{
  "n_layer": 11,
  "n_head": 4,
  "vocab_size": 3521,
  "norm": "layernorm",
  "norm_place": "pre",
  "positions": "alibi",
  "qk_norm": false,
  "attn_scale": 0.125,
  "bias": "all",
  "init": "trunc",
  "init_std_qkv": 0.0235,
  "init_std_up": 0.0235,
  "beta2": 0.95,
  "seq_len": 1024,
  "doc_mask": false
}
MLP neurons of a small language model. Each row is named by its layer, matrix (up: input weights) and neuron, and shows model dimensions 0-95. Each number is 50 + 12 x the weight over its row's rms, rounded and kept within 0 to 99.
After each neuron's rows, "fires after" lists the tokens most often just before its 100 highest values on Wikipedia text that the model never trained on.

L3.up564:41 59 56 49 47 52 60 65 39 28 70 35 57 76 45 54 57 55 40 75 52 45 58 53 61 63 55 49 42 67 49 66 59 43 54 40 81 32 41 29 76 39 43 50 43 37 39 48 37 42 48 40 31 21 51 51 58 48 56 28 60 49 44 50 45 23 46 58 48 52 43 73 48 37 68 26 40 44 55 79 55 50 40 50 65 68 46 49 56 59 57 51 55 53 57 61
fires after: "\n", " (", " \"", "/", "-", ":"

L3.up655:72 47 51 64 52 46 66 54 30 76 43 63 37 65 50 59 37 63 55 34 70 44 70 59 33 60 32 37 43 53 47 61 56 42 55 72 56 57 45 51 45 71 64 34 56 27 22 54 51 47 58 54 68 50 34 51 32 53 49 39 45 57 70 58 53 43 73 58 46 58 46 35 35 51 31 43 60 42 57 60 39 32 39 59 42 50 47 65 39 44 54 56 36 39 54 64
fires after: "1", " ", " W", " w", " F"

L6.up336:60 49 65 49 70 67 37 44 47 46 64 56 67 47 37 68 39 40 45 70 46 55 64 40 68 30 46 45 42 63 59 52 45 56 32 47 51 38 42 63 58 34 42 64 46 53 48 31 47 49 86 44 48 61 60 52 52 50 45 33 59 51 43 46 61 63 55 41 45 66 37 67 38 55 40 58 39 56 56 80 57 57 39 55 49 51 65 57 20 64 60 61 36 52 49 55
fires after: " C", "c", " c", " An"

L3.up423:42 37 51 34 54 41 38 50 38 63 77 62 56 54 45 42 54 42 46 60 25 10 41 40 52 58 36 60 48 46 50 58 42 38 63 68 52 21 82 56 62 46 59 53 48 60 49 42 35 53 56 58 59 64 58 51 64 64 56 26 62 30 23 63 53 47 44 65 49 45 61 36 46 44 47 24 65 51 61 49 23 45 48 33 56 62 50 44 62 52 54 64 43 49 54 36
fires after: ",", "i"

L4.up807:50 57 53 48 33 26 58 48 85 46 49 44 53 46 24 45 61 55 43 39 47 18 49 45 38 48 60 59 49 52 45 50 58 54 46 57 48 43 29 65 60 44 47 39 59 49 39 46 49 63 45 40 38 62 50 53 49 31 58 35 50 27 70 30 32 55 44 54 60 37 42 36 38 52 34 50 43 54 48 48 53 33 34 44 86 62 48 25 50 56 42 36 58 38 26 52
fires after: " W", " Ch", " K", " L", " w", "W"

L4.up564:42 45 59 39 58 49 50 65 57 69 71 37 48 40 39 71 65 27 46 53 33 42 43 56 55 39 62 58 40 59 41 51 47 59 65 42 44 47 60 24 59 49 48 51 67 55 53 43 31 50 77 71 58 44 45 55 59 35 49 53 53 67 50 35 63 63 56 66 35 60 64 39 46 54 70 55 51 52 64 51 39 14 39 72 68 27 45 47 48 65 35 60 64 50 45 55
fires after: " S", ".", "S", "ans", "R"

L6.up783:45 51 35 61 80 45 26 52 38 30 47 56 65 43 54 65 51 33 60 45 39 40 54 40 68 47 37 38 44 47 43 33 26 31 67 41 45 34 38 54 59 54 51 09 21 44 53 45 52 48 62 52 53 33 47 62 41 56 64 67 51 44 48 30 70 60 50 40 16 41 41 60 68 47 49 53 52 60 43 44 37 50 56 46 42 58 40 53 42 52 59 68 50 43 26 71
fires after: " n", " d", " N", " C", "N"

L3.up29:60 23 52 37 41 52 46 61 79 28 55 30 57 58 39 62 46 41 41 41 57 52 45 51 25 53 63 40 38 66 46 37 40 54 44 49 53 50 38 62 64 69 46 50 35 44 78 60 53 55 45 40 47 59 62 72 51 59 41 55 57 47 65 43 72 19 39 49 62 58 52 50 50 72 60 55 63 56 46 57 32 37 44 61 52 44 43 47 41 39 62 67 65 51 49 48
fires after: " t", " m", " s", " br", " T", " mi"

L4.up305:63 48 50 62 59 42 24 55 46 56 59 33 40 62 33 81 57 62 42 41 40 58 52 55 64 48 42 49 33 49 42 56 50 60 52 61 44 62 68 44 35 65 47 42 39 62 60 44 52 61 53 34 77 34 56 54 53 49 45 57 47 64 31 43 54 40 50 72 38 72 26 25 43 46 36 44 54 65 58 53 31 55 44 57 44 44 58 70 45 25 57 50 34 50 32 47
fires after: " t", " c", " pro", " C", " acc", " f"

L4.up5:59 48 52 39 49 53 57 61 44 46 60 32 47 64 30 42 64 54 53 54 36 37 69 42 44 50 55 26 46 61 47 34 34 44 40 40 72 38 72 51 75 45 59 62 17 29 45 42 27 67 47 50 46 65 49 40 46 53 60 26 65 51 49 41 36 35 41 34 54 57 33 72 54 63 61 23 47 58 54 60 46 58 65 55 37 53 44 39 54 71 53 58 53 32 36 45
fires after: "\n"

L4.up887:49 57 58 22 39 36 34 60 56 53 56 28 66 52 34 39 66 53 39 65 41 44 46 48 59 56 52 32 45 42 55 49 37 39 54 55 49 34 59 42 88 55 43 69 47 33 34 46 49 29 75 31 45 30 42 64 48 58 77 42 64 63 57 45 45 39 66 56 48 47 54 70 37 59 64 37 56 41 51 60 47 33 65 48 57 51 41 44 48 62 57 63 73 46 49 47
fires after: "\n", ";", " m", "\",", " M", " ("

L6.up276:51 59 41 35 48 28 58 39 61 47 56 44 44 54 25 73 46 45 47 38 42 39 82 30 60 36 53 54 41 53 52 60 79 59 58 39 53 54 45 76 57 35 52 49 29 40 69 63 60 41 36 36 75 54 46 54 58 45 66 30 56 46 40 50 49 69 45 64 61 53 49 61 51 64 57 39 44 43 54 60 43 21 41 41 56 61 60 43 44 36 44 43 36 61 48 51
fires after: " G", " M", " P", " Ch", " J", " A"

L3.up225:40 36 60 62 43 45 50 64 45 35 76 45 51 48 31 41 55 45 56 61 56 35 45 39 57 35 43 50 55 42 62 52 47 24 54 68 52 59 53 63 56 39 28 57 47 57 57 69 86 44 61 33 37 50 57 60 40 42 76 32 51 51 46 28 69 43 53 73 40 56 64 66 45 46 34 52 33 42 34 43 45 67 60 46 42 50 41 49 38 48 52 61 54 88 43 70
fires after: "-", " M", "In", " on", "D"

L3.up407:48 38 38 66 55 64 39 51 55 54 60 19 36 45 44 62 46 61 51 53 34 58 57 52 61 41 44 65 44 66 66 62 62 77 50 36 41 52 64 37 56 43 72 42 44 60 51 39 53 54 55 44 57 20 55 67 43 47 45 51 39 38 70 60 45 53 64 54 44 57 42 59 41 40 35 49 34 57 60 60 63 50 58 39 47 57 35 58 64 26 45 44 10 48 47 47
fires after: " c", " C", " ch", "ro", " n", " p"

L6.up669:66 48 44 46 51 62 61 38 56 33 59 55 56 39 32 46 47 53 48 27 38 46 49 30 56 23 40 47 33 47 62 47 65 53 76 55 53 56 65 70 51 44 52 58 64 66 39 65 37 38 39 49 36 49 65 54 54 66 61 58 64 64 60 56 45 54 48 36 36 63 47 75 48 31 41 54 68 50 54 53 47 42 61 30 47 49 40 43 48 52 68 63 58 39 53 50
fires after: " m", " M", " place", " c", "^{", "m"

L4.up765:44 71 45 31 31 61 40 61 59 44 38 22 37 51 37 63 63 55 66 47 50 59 68 54 55 43 49 57 47 43 68 34 51 41 15 61 54 45 60 25 67 50 47 73 49 48 40 52 45 44 40 49 59 39 42 48 55 41 47 40 60 40 53 32 45 67 51 21 28 47 41 54 46 46 48 45 41 57 37 37 52 49 42 74 50 11 43 44 62 52 55 31 45 71 53 37
fires after: "S", " s", " S", "es", "s", " res"

L3.up613:58 46 50 38 54 23 49 47 43 54 79 49 52 59 56 51 34 63 56 57 43 43 44 45 40 65 33 42 52 53 42 53 41 60 58 60 49 35 48 32 65 70 36 40 53 40 73 44 45 40 69 31 49 51 58 55 57 49 55 46 51 50 36 68 54 47 34 56 49 40 48 28 40 27 43 44 44 59 40 59 60 42 41 33 63 30 44 29 45 34 54 71 71 76 49 45
fires after: ",", ".", " s"

L4.up672:75 32 60 49 65 36 41 53 49 46 69 55 26 63 28 43 48 44 56 76 43 37 52 25 62 46 53 59 33 53 44 36 58 32 79 72 64 47 35 35 47 45 62 70 46 50 54 57 65 66 51 38 66 55 60 59 50 54 62 45 62 61 47 38 71 46 49 66 46 69 44 78 57 49 61 42 53 62 49 53 38 51 25 30 51 41 45 36 43 47 65 56 41 61 47 43
fires after: " in", " In", " C", " c", " int", " cont"

L4.up145:42 50 46 26 53 48 38 36 73 60 46 74 25 39 38 47 33 52 69 40 67 59 38 28 36 54 63 44 37 47 50 58 58 33 58 66 60 58 74 50 64 75 63 37 44 54 50 58 59 48 66 39 43 38 49 46 59 19 62 40 39 35 56 41 41 50 69 35 51 72 73 40 31 58 20 53 25 45 53 56 53 60 52 45 55 23 46 49 43 54 46 74 61 45 25 55
fires after: " as", " at", " T", " At", " As"

L3.up845:58 22 55 51 64 49 51 52 35 44 60 66 56 49 43 74 45 48 68 52 34 40 55 28 66 51 47 49 45 48 44 39 47 66 52 53 77 25 47 27 57 49 66 55 28 45 81 41 58 59 51 53 69 35 75 51 43 24 66 43 48 42 69 43 31 37 56 56 51 62 45 63 53 49 72 41 44 48 51 60 58 48 59 31 41 42 52 36 51 50 60 43 33 48 33 48
fires after: " c", " p", " C", " (", " ar"

L3.up308:57 22 55 29 47 34 49 51 59 46 63 12 50 59 41 61 53 46 40 57 41 41 44 58 41 60 47 51 57 55 45 64 42 45 60 66 53 35 49 74 51 58 56 58 50 53 66 49 34 40 38 68 52 57 44 55 48 37 61 35 42 50 38 39 72 36 47 64 52 45 51 64 55 34 64 36 67 41 36 46 88 39 51 55 50 31 36 50 51 40 57 67 45 81 17 48
fires after: "\n", " S", "S", "D", "|"

L6.up649:42 53 55 36 35 46 19 52 46 30 62 60 60 66 55 53 56 52 45 70 53 40 68 21 40 48 63 54 46 48 42 50 58 41 54 44 56 63 65 62 47 77 53 40 39 44 60 40 46 40 50 62 46 52 40 47 54 33 67 51 43 49 44 57 50 73 55 33 43 39 64 44 42 47 53 49 31 56 45 65 46 50 77 44 69 64 42 54 15 49 43 35 35 45 30 40
fires after: "1", "7", "6", "2", "4", "8"

L3.up53:67 59 42 45 27 33 55 47 66 68 49 60 53 61 35 51 60 55 50 48 67 45 67 52 48 63 34 49 55 59 50 75 68 52 42 69 38 45 59 35 28 51 50 56 45 59 45 57 62 56 47 40 41 49 82 50 46 47 49 34 60 64 52 52 78 66 68 52 56 44 61 43 21 46 34 53 54 40 58 44 52 47 45 45 44 59 64 66 46 45 51 53 32 39 48 40
fires after: " W", " Gr", "W", " St", " T"

L4.up623:59 45 53 56 52 49 43 68 54 52 66 75 47 50 57 45 54 64 47 46 87 53 53 55 38 46 36 45 45 69 49 32 51 42 38 43 65 31 64 48 38 52 36 43 51 37 40 59 55 52 74 48 55 26 63 41 44 41 53 38 69 43 31 34 66 36 44 47 54 61 15 62 50 59 41 43 47 34 58 40 67 50 42 52 50 62 31 63 48 60 63 60 81 34 62 61
fires after: "–", "-", "1", " "

L7.up68:33 59 54 35 62 42 59 42 68 51 64 43 52 63 34 59 31 49 40 42 59 21 49 41 66 54 39 47 52 35 46 66 67 55 48 64 49 31 56 70 68 52 55 69 39 51 56 47 72 43 40 67 72 58 34 49 55 45 73 36 55 38 57 51 42 64 41 73 50 46 57 46 32 61 10 58 35 53 47 55 40 18 53 61 66 64 43 44 66 46 61 40 65 46 60 40
fires after: ",", " M", " J"

L4.up554:41 65 55 45 51 28 54 43 72 42 39 47 56 57 29 41 53 76 46 44 60 25 52 35 51 47 65 35 48 73 65 62 39 52 39 65 44 66 45 72 46 51 52 46 48 28 55 59 62 44 66 40 33 62 40 54 53 42 64 31 68 36 40 43 40 50 68 32 62 43 29 64 55 43 48 14 49 45 46 49 35 44 47 58 44 52 41 41 61 60 53 51 54 44 36 48
fires after: " M", " B", " W", " Ch", " H", "B"

L7.up711:59 37 47 47 59 44 51 49 32 41 51 56 40 58 57 56 48 53 29 62 57 60 37 45 45 36 26 44 39 44 55 57 59 51 51 47 79 43 54 37 30 43 42 48 53 48 37 59 64 57 54 66 60 38 50 51 57 45 49 45 62 62 50 57 65 49 35 53 55 63 25 70 45 41 43 32 48 44 64 71 55 63 58 34 42 59 54 65 32 65 54 35 44 63 67 55
fires after: ":", "–", "-", " el"

L4.up732:52 30 52 61 48 60 41 32 32 25 59 39 46 46 37 51 50 53 51 54 42 49 37 45 68 37 34 50 55 49 50 49 24 57 52 44 73 52 57 31 49 52 56 53 46 57 75 57 58 49 49 49 66 30 49 56 56 47 57 46 61 51 54 45 47 53 40 74 35 75 65 44 33 40 50 28 22 37 52 58 65 71 55 52 60 43 47 33 55 44 52 56 30 42 53 58
fires after: " C", " c", "C", "In", " in", " S"

L4.up505:42 56 42 46 44 44 40 54 51 38 60 60 76 86 54 65 36 80 51 69 59 29 76 49 46 50 66 56 50 45 48 55 56 24 42 44 63 43 64 71 41 69 38 36 16 47 64 49 51 39 49 61 84 49 42 51 55 46 76 43 52 52 66 53 54 50 62 57 56 52 50 39 38 39 38 24 36 56 57 43 34 27 48 50 75 66 33 41 43 64 40 50 48 54 46 61
fires after: "1", "2", "3", "4"

L7.up28:53 54 47 52 35 52 37 56 73 53 59 31 36 61 14 43 34 67 34 61 68 47 47 54 35 46 49 40 33 62 69 47 35 56 24 41 58 42 59 52 60 71 43 66 47 57 63 62 43 27 65 43 50 52 53 48 60 46 48 43 62 56 54 52 59 36 61 60 39 53 41 55 49 66 33 67 39 51 73 71 29 41 51 64 62 52 45 49 41 49 63 52 63 65 56 44
fires after: " m", " M", " T", " an", " c"

L4.up848:61 40 29 38 68 46 44 43 51 40 57 33 49 44 31 40 53 47 49 38 50 33 48 41 57 09 44 51 52 62 65 37 55 31 61 51 68 59 53 61 60 41 63 41 59 29 53 56 61 44 56 37 39 72 47 59 68 44 58 32 59 59 42 38 55 66 39 28 74 52 49 56 62 46 29 29 53 57 52 64 55 44 55 39 60 51 62 37 46 59 38 44 37 33 39 56
fires after: " M", " m", " Ch", " E"

L6.up50:53 61 57 41 41 34 49 43 57 76 74 36 50 54 51 49 58 44 50 54 42 27 50 51 28 63 56 52 50 49 49 77 34 59 72 50 59 37 58 41 72 53 42 75 47 65 45 58 40 45 74 33 58 48 55 57 53 42 64 16 45 34 74 56 36 47 53 52 38 51 43 64 49 47 63 27 57 34 42 58 37 49 50 32 71 52 43 48 48 46 41 45 55 47 51 57
fires after: ".", ",", "\n", " as"

L4.up658:41 37 37 45 43 37 45 49 83 67 60 64 55 49 29 37 45 55 55 71 43 35 44 39 35 45 43 52 39 78 61 57 50 66 43 57 36 44 49 54 53 60 50 70 45 56 84 53 66 46 47 46 53 54 63 53 47 60 42 46 79 43 44 50 55 22 54 43 37 57 42 55 52 66 56 48 24 55 67 50 35 68 52 67 44 54 46 63 52 48 54 42 55 40 30 53
fires after: " M", " c", " m", " s", " S", " t"

L3.up597:55 34 52 66 54 56 41 55 45 42 44 51 65 66 53 58 39 69 51 50 62 54 55 36 57 53 56 42 43 63 50 45 34 42 55 50 40 33 51 51 61 54 47 38 27 47 68 41 59 55 78 33 40 46 53 64 54 36 71 56 64 60 64 36 38 45 50 43 36 68 53 59 55 56 56 48 51 48 38 48 63 66 48 32 49 47 39 38 73 36 68 46 63 31 43 57
fires after: " c", " p", " pr", "C"

L4.up664:61 30 38 65 70 51 50 58 53 61 60 47 67 59 55 28 69 46 42 56 49 55 64 56 50 39 32 55 42 46 65 33 59 50 37 58 82 51 24 32 65 44 52 69 46 57 31 51 55 55 62 34 57 47 49 49 62 43 63 29 52 47 43 35 41 27 36 61 71 56 27 46 48 31 44 43 55 47 50 33 74 40 57 34 38 52 50 55 55 47 61 52 29 52 55 58
fires after: "–", "-", " under", "2"

L4.up845:50 31 47 41 57 44 44 48 58 45 70 60 40 58 57 53 30 64 40 39 66 65 69 49 52 48 44 32 43 63 51 50 56 62 48 50 71 52 54 45 46 78 47 15 37 60 38 43 52 59 52 61 72 12 53 57 52 33 58 47 39 44 63 53 35 56 85 54 50 39 45 30 48 56 51 48 53 49 57 45 41 74 50 58 58 48 31 55 41 55 56 35 51 41 47 54
fires after: "9", "5", "2", "4", "3", "6"

L3.up743:89 51 40 48 54 50 60 41 44 45 66 33 54 48 58 37 57 49 47 67 58 39 70 52 54 42 72 29 48 62 41 38 37 28 69 55 67 35 47 39 40 49 78 73 26 38 42 58 35 66 48 47 46 55 45 52 52 45 57 56 53 52 49 35 43 59 59 27 41 47 32 48 62 53 48 31 40 42 46 59 70 49 45 70 48 64 39 40 52 65 24 51 58 47 51 53
fires after: "\n", "W", ")"

L4.up240:40 74 59 50 54 31 52 51 70 70 78 53 59 71 34 62 34 41 46 55 65 24 41 41 64 57 57 35 55 50 53 64 53 59 50 51 54 57 51 67 41 39 58 46 42 41 68 55 50 48 79 22 48 50 42 52 59 58 64 26 42 59 39 37 28 46 66 40 54 53 48 45 45 53 38 52 45 46 39 30 37 29 43 41 61 64 43 47 54 64 37 34 54 58 50 53
fires after: " K", " W", " U", " M", " J"

L4.up426:73 32 50 55 56 49 34 51 59 22 54 62 51 56 24 52 49 47 35 57 46 66 51 26 79 22 39 67 37 67 61 65 52 49 60 41 51 33 39 61 39 49 59 44 12 57 73 48 44 61 59 32 45 38 70 48 56 38 42 49 31 42 51 37 39 38 49 58 62 67 49 69 53 61 44 42 53 53 32 54 53 60 29 25 43 39 59 71 43 52 64 48 71 47 57 70
fires after: " c", " C", "c", "C"

L4.up684:58 37 48 43 40 44 61 78 51 47 61 50 31 65 52 39 42 47 48 52 46 42 62 50 52 56 49 54 56 68 49 36 66 69 36 41 55 49 60 49 50 61 73 47 55 39 23 66 46 42 47 59 45 47 67 61 41 55 51 36 67 69 24 47 50 56 33 48 45 41 35 32 35 28 45 52 62 37 33 54 58 69 41 30 46 64 60 35 37 57 55 57 46 41 61 57
fires after: " re", " ad", " ch", " Ad", " El"

L4.up133:56 27 59 60 37 45 45 40 56 46 60 43 66 79 36 52 64 52 43 68 47 44 66 31 47 50 57 46 53 80 52 28 58 40 52 54 59 44 79 58 76 43 49 67 35 47 47 45 43 44 63 35 41 59 63 54 51 44 53 26 75 59 27 54 41 19 48 43 41 43 42 49 52 55 52 33 59 60 48 19 62 52 63 47 39 56 61 42 50 64 55 49 63 41 48 57
fires after: "\n", " D", " d", " v", " b"

L6.up639:53 43 50 33 49 53 74 47 79 59 48 37 42 53 53 56 38 58 46 31 35 41 38 50 42 57 51 38 47 52 48 59 54 44 50 44 62 44 66 57 45 44 51 62 46 51 58 47 48 66 45 56 41 71 55 51 47 46 51 39 70 61 46 64 56 55 66 75 53 73 45 62 48 64 46 51 52 57 25 52 42 65 51 47 48 42 40 46 60 61 36 64 40 56 57 54
fires after: ",", "8", "0", "9", "1"

L3.up464:46 54 53 44 49 45 56 54 37 48 72 54 27 27 61 48 64 63 49 52 55 62 69 47 56 49 61 46 35 50 50 40 70 26 57 54 41 52 63 31 37 40 53 49 37 53 38 33 52 54 52 30 55 38 61 51 59 40 70 28 61 48 64 37 35 51 41 54 48 75 54 67 52 55 48 63 36 52 45 43 58 67 59 49 62 42 28 56 48 38 24 55 33 56 29 46
fires after: " U", "U", "f", " In", " R", " Ag"

L4.up284:46 14 59 31 38 54 41 46 46 38 49 59 82 62 24 50 43 58 38 57 73 48 62 41 55 60 46 45 44 63 60 62 47 19 67 56 54 58 60 51 57 44 39 32 36 35 54 54 55 50 47 35 42 63 54 39 64 45 59 35 46 68 55 55 41 36 49 64 67 75 58 61 47 43 41 49 27 37 49 50 25 50 49 43 47 52 35 53 65 63 45 46 32 71 33 49
fires after: "In", " In", " F", " U", " M"

L4.up813:49 68 38 42 34 29 60 42 78 51 33 72 50 43 47 53 53 58 38 31 45 25 64 71 35 48 43 47 40 50 65 49 58 48 34 57 43 47 55 60 35 77 55 26 56 19 29 23 78 44 54 44 50 49 53 48 45 59 48 41 46 42 70 37 60 63 55 48 65 55 54 48 30 51 34 41 48 45 43 48 51 38 50 69 60 76 50 47 27 57 40 40 44 46 50 51
fires after: " W", " H", " w", "W", "H"

L6.up366:47 41 56 29 65 54 69 54 93 44 62 47 45 43 51 66 48 60 48 28 48 44 43 28 53 32 50 44 54 59 61 54 68 57 55 55 55 51 73 53 42 34 69 56 54 33 50 68 39 55 53 56 55 73 62 56 64 35 52 56 58 76 25 47 44 41 56 58 48 63 49 52 55 72 43 54 48 51 25 65 58 67 61 56 36 49 69 59 30 48 36 78 23 53 45 46
fires after: "9", "8", "7", "6", "0", "2"

L6.up494:49 32 32 71 59 43 45 43 37 64 60 55 77 54 46 58 49 41 51 40 40 48 64 61 73 41 42 43 53 56 49 51 20 57 42 32 52 35 52 57 44 63 48 53 38 54 29 37 47 56 72 33 65 47 65 57 57 40 43 46 27 53 50 39 47 45 51 49 40 44 61 49 50 47 68 63 40 38 52 42 39 38 39 40 47 56 30 73 36 43 69 65 61 57 42 81
fires after: " c", " C", " sc", "oc", "D", " d"

L4.up466:68 65 47 61 46 42 57 45 62 48 64 39 66 55 44 36 62 59 47 65 52 25 76 39 39 51 69 35 51 60 41 45 40 38 48 51 66 47 50 53 74 33 42 52 44 36 36 52 45 49 49 52 50 49 46 55 53 43 71 35 51 66 61 44 67 47 45 41 36 47 40 45 64 58 58 43 48 54 37 58 71 43 85 35 56 50 46 38 57 66 51 59 53 48 44 48
fires after: "\n"

L4.up544:58 40 52 57 47 63 48 63 41 40 56 25 54 64 62 43 67 53 54 54 45 48 56 64 49 53 46 37 65 57 38 50 46 49 23 76 48 43 41 30 54 61 52 45 48 52 46 56 42 44 46 22 62 38 55 48 51 64 56 59 66 31 55 47 50 43 39 39 32 48 33 48 32 55 73 39 44 51 64 50 55 43 56 47 45 25 57 61 62 66 48 48 58 62 54 44
fires after: " s", " d", " N", " S", " n", " sp"

L4.up445:56 39 31 58 68 53 69 41 48 25 62 42 40 61 61 37 60 48 60 45 46 62 47 45 63 30 54 45 45 45 47 48 30 77 30 48 42 44 60 43 36 48 51 63 49 46 60 60 57 61 49 55 33 44 53 61 58 51 49 45 70 39 55 63 44 39 37 54 22 45 33 50 47 53 61 65 51 46 37 60 38 75 50 59 60 55 52 40 39 37 44 58 47 50 32 47
fires after: "c", " acc", "oc", " disc", " c"

L3.up273:75 49 55 71 44 58 52 53 62 54 51 36 51 63 37 59 49 55 35 49 53 52 64 58 25 57 36 38 48 62 39 54 59 55 50 50 64 50 57 52 49 59 44 44 20 52 59 29 41 36 38 66 47 18 38 54 47 06 56 49 41 46 77 53 54 45 62 41 52 33 60 38 40 56 58 45 54 49 33 37 45 54 51 47 54 44 45 75 56 47 61 40 41 46 44 56
fires after: " ", "1", "3", "2", "9", "4"

L4.up520:60 43 51 66 53 60 46 33 41 51 51 65 64 43 42 61 59 49 32 50 40 48 49 63 78 48 46 53 30 48 53 50 53 38 56 42 49 44 42 52 48 36 44 49 34 41 55 24 55 33 62 29 54 44 42 48 55 35 62 57 58 31 64 24 58 63 47 60 33 69 34 46 50 49 56 58 34 56 48 59 58 69 50 52 39 15 33 71 28 65 46 47 42 48 37 66
fires after: " U", " C", " N", "U", "″", " c"

L4.up525:88 51 53 61 42 43 47 61 39 56 77 48 59 62 46 53 81 34 48 42 48 45 61 54 64 60 36 45 53 54 55 60 37 44 50 58 71 50 50 52 50 51 48 55 50 32 46 34 63 41 53 50 55 41 59 50 41 52 55 40 44 69 27 37 30 40 32 51 59 46 54 49 61 30 41 41 57 48 45 57 50 61 67 44 50 54 58 62 34 60 53 74 49 56 54 65
fires after: " re", " ch", " d", "rom", " opp"

L6.up396:65 41 36 55 65 50 51 50 47 69 39 58 48 52 35 35 69 40 46 57 60 43 72 70 52 76 57 38 30 53 43 19 62 50 54 42 54 47 73 43 62 46 53 69 20 54 40 46 44 51 42 43 46 37 42 51 46 58 74 45 29 40 37 50 39 21 58 52 42 69 38 53 57 60 57 19 34 60 71 68 57 65 49 35 66 53 45 35 42 64 50 34 66 65 39 55
fires after: "-", " (", " Website", "\n", "/", " un"

L6.up241:59 40 44 64 30 37 57 49 88 51 48 53 46 49 24 68 32 30 49 30 46 20 64 44 50 63 46 49 65 61 69 52 39 54 49 35 58 39 32 52 62 51 54 61 40 50 65 41 35 39 63 30 62 70 51 60 60 34 89 39 50 33 56 44 29 44 70 47 48 40 67 65 54 57 53 37 48 59 53 51 45 32 59 56 59 61 21 45 62 48 72 24 61 65 48 63
fires after: " M", " B", " A", " K", " G"

L3.up80:53 72 49 46 51 34 46 55 77 56 45 54 50 52 56 79 74 60 50 27 86 21 50 45 43 66 33 62 54 51 42 59 32 37 32 50 57 57 43 58 41 63 63 62 44 46 63 49 48 47 54 51 35 57 44 52 66 55 63 35 44 41 71 46 38 60 48 58 66 43 62 47 30 73 50 38 36 60 46 34 47 39 51 65 48 47 47 40 26 60 41 37 49 56 45 56
fires after: " W", " H", "W", " Y", "-"

L3.up416:63 43 45 40 58 47 19 47 32 49 48 81 56 42 30 74 62 49 53 45 67 46 51 44 59 47 49 48 52 43 45 53 63 44 57 63 44 69 38 39 37 45 58 45 31 63 50 38 72 57 41 52 58 54 55 57 75 28 66 38 47 53 59 53 50 67 36 60 58 60 47 50 52 51 56 48 29 35 48 68 55 54 49 51 43 30 38 50 27 67 26 45 34 46 30 61
fires after: " U", "U", " Tur", " Ar", " as"

L4.up364:65 43 47 43 83 51 54 47 41 20 45 72 39 48 61 31 70 42 57 44 41 54 43 41 68 36 62 43 35 61 68 40 45 56 47 65 45 58 44 50 52 48 51 46 46 39 47 51 27 60 47 56 50 27 78 55 69 33 62 47 64 52 54 66 42 58 43 50 33 50 55 30 49 41 47 62 42 49 59 65 57 66 29 46 44 61 49 45 50 35 64 67 41 57 41 63
fires after: " Ar", " ar", " c", " C", "oc", " rele"

L3.up730:55 44 40 59 41 43 56 55 46 43 51 47 82 54 43 49 63 39 38 55 39 41 53 50 28 20 30 45 55 52 59 57 58 53 69 67 55 50 54 44 59 52 25 75 48 68 29 58 65 52 44 40 52 49 38 53 46 59 72 50 43 54 37 50 46 41 43 61 48 56 23 68 51 41 44 21 53 56 65 68 69 24 36 46 49 53 43 51 61 61 55 46 72 51 57 58
fires after: "–", " m", "-", " M", " im"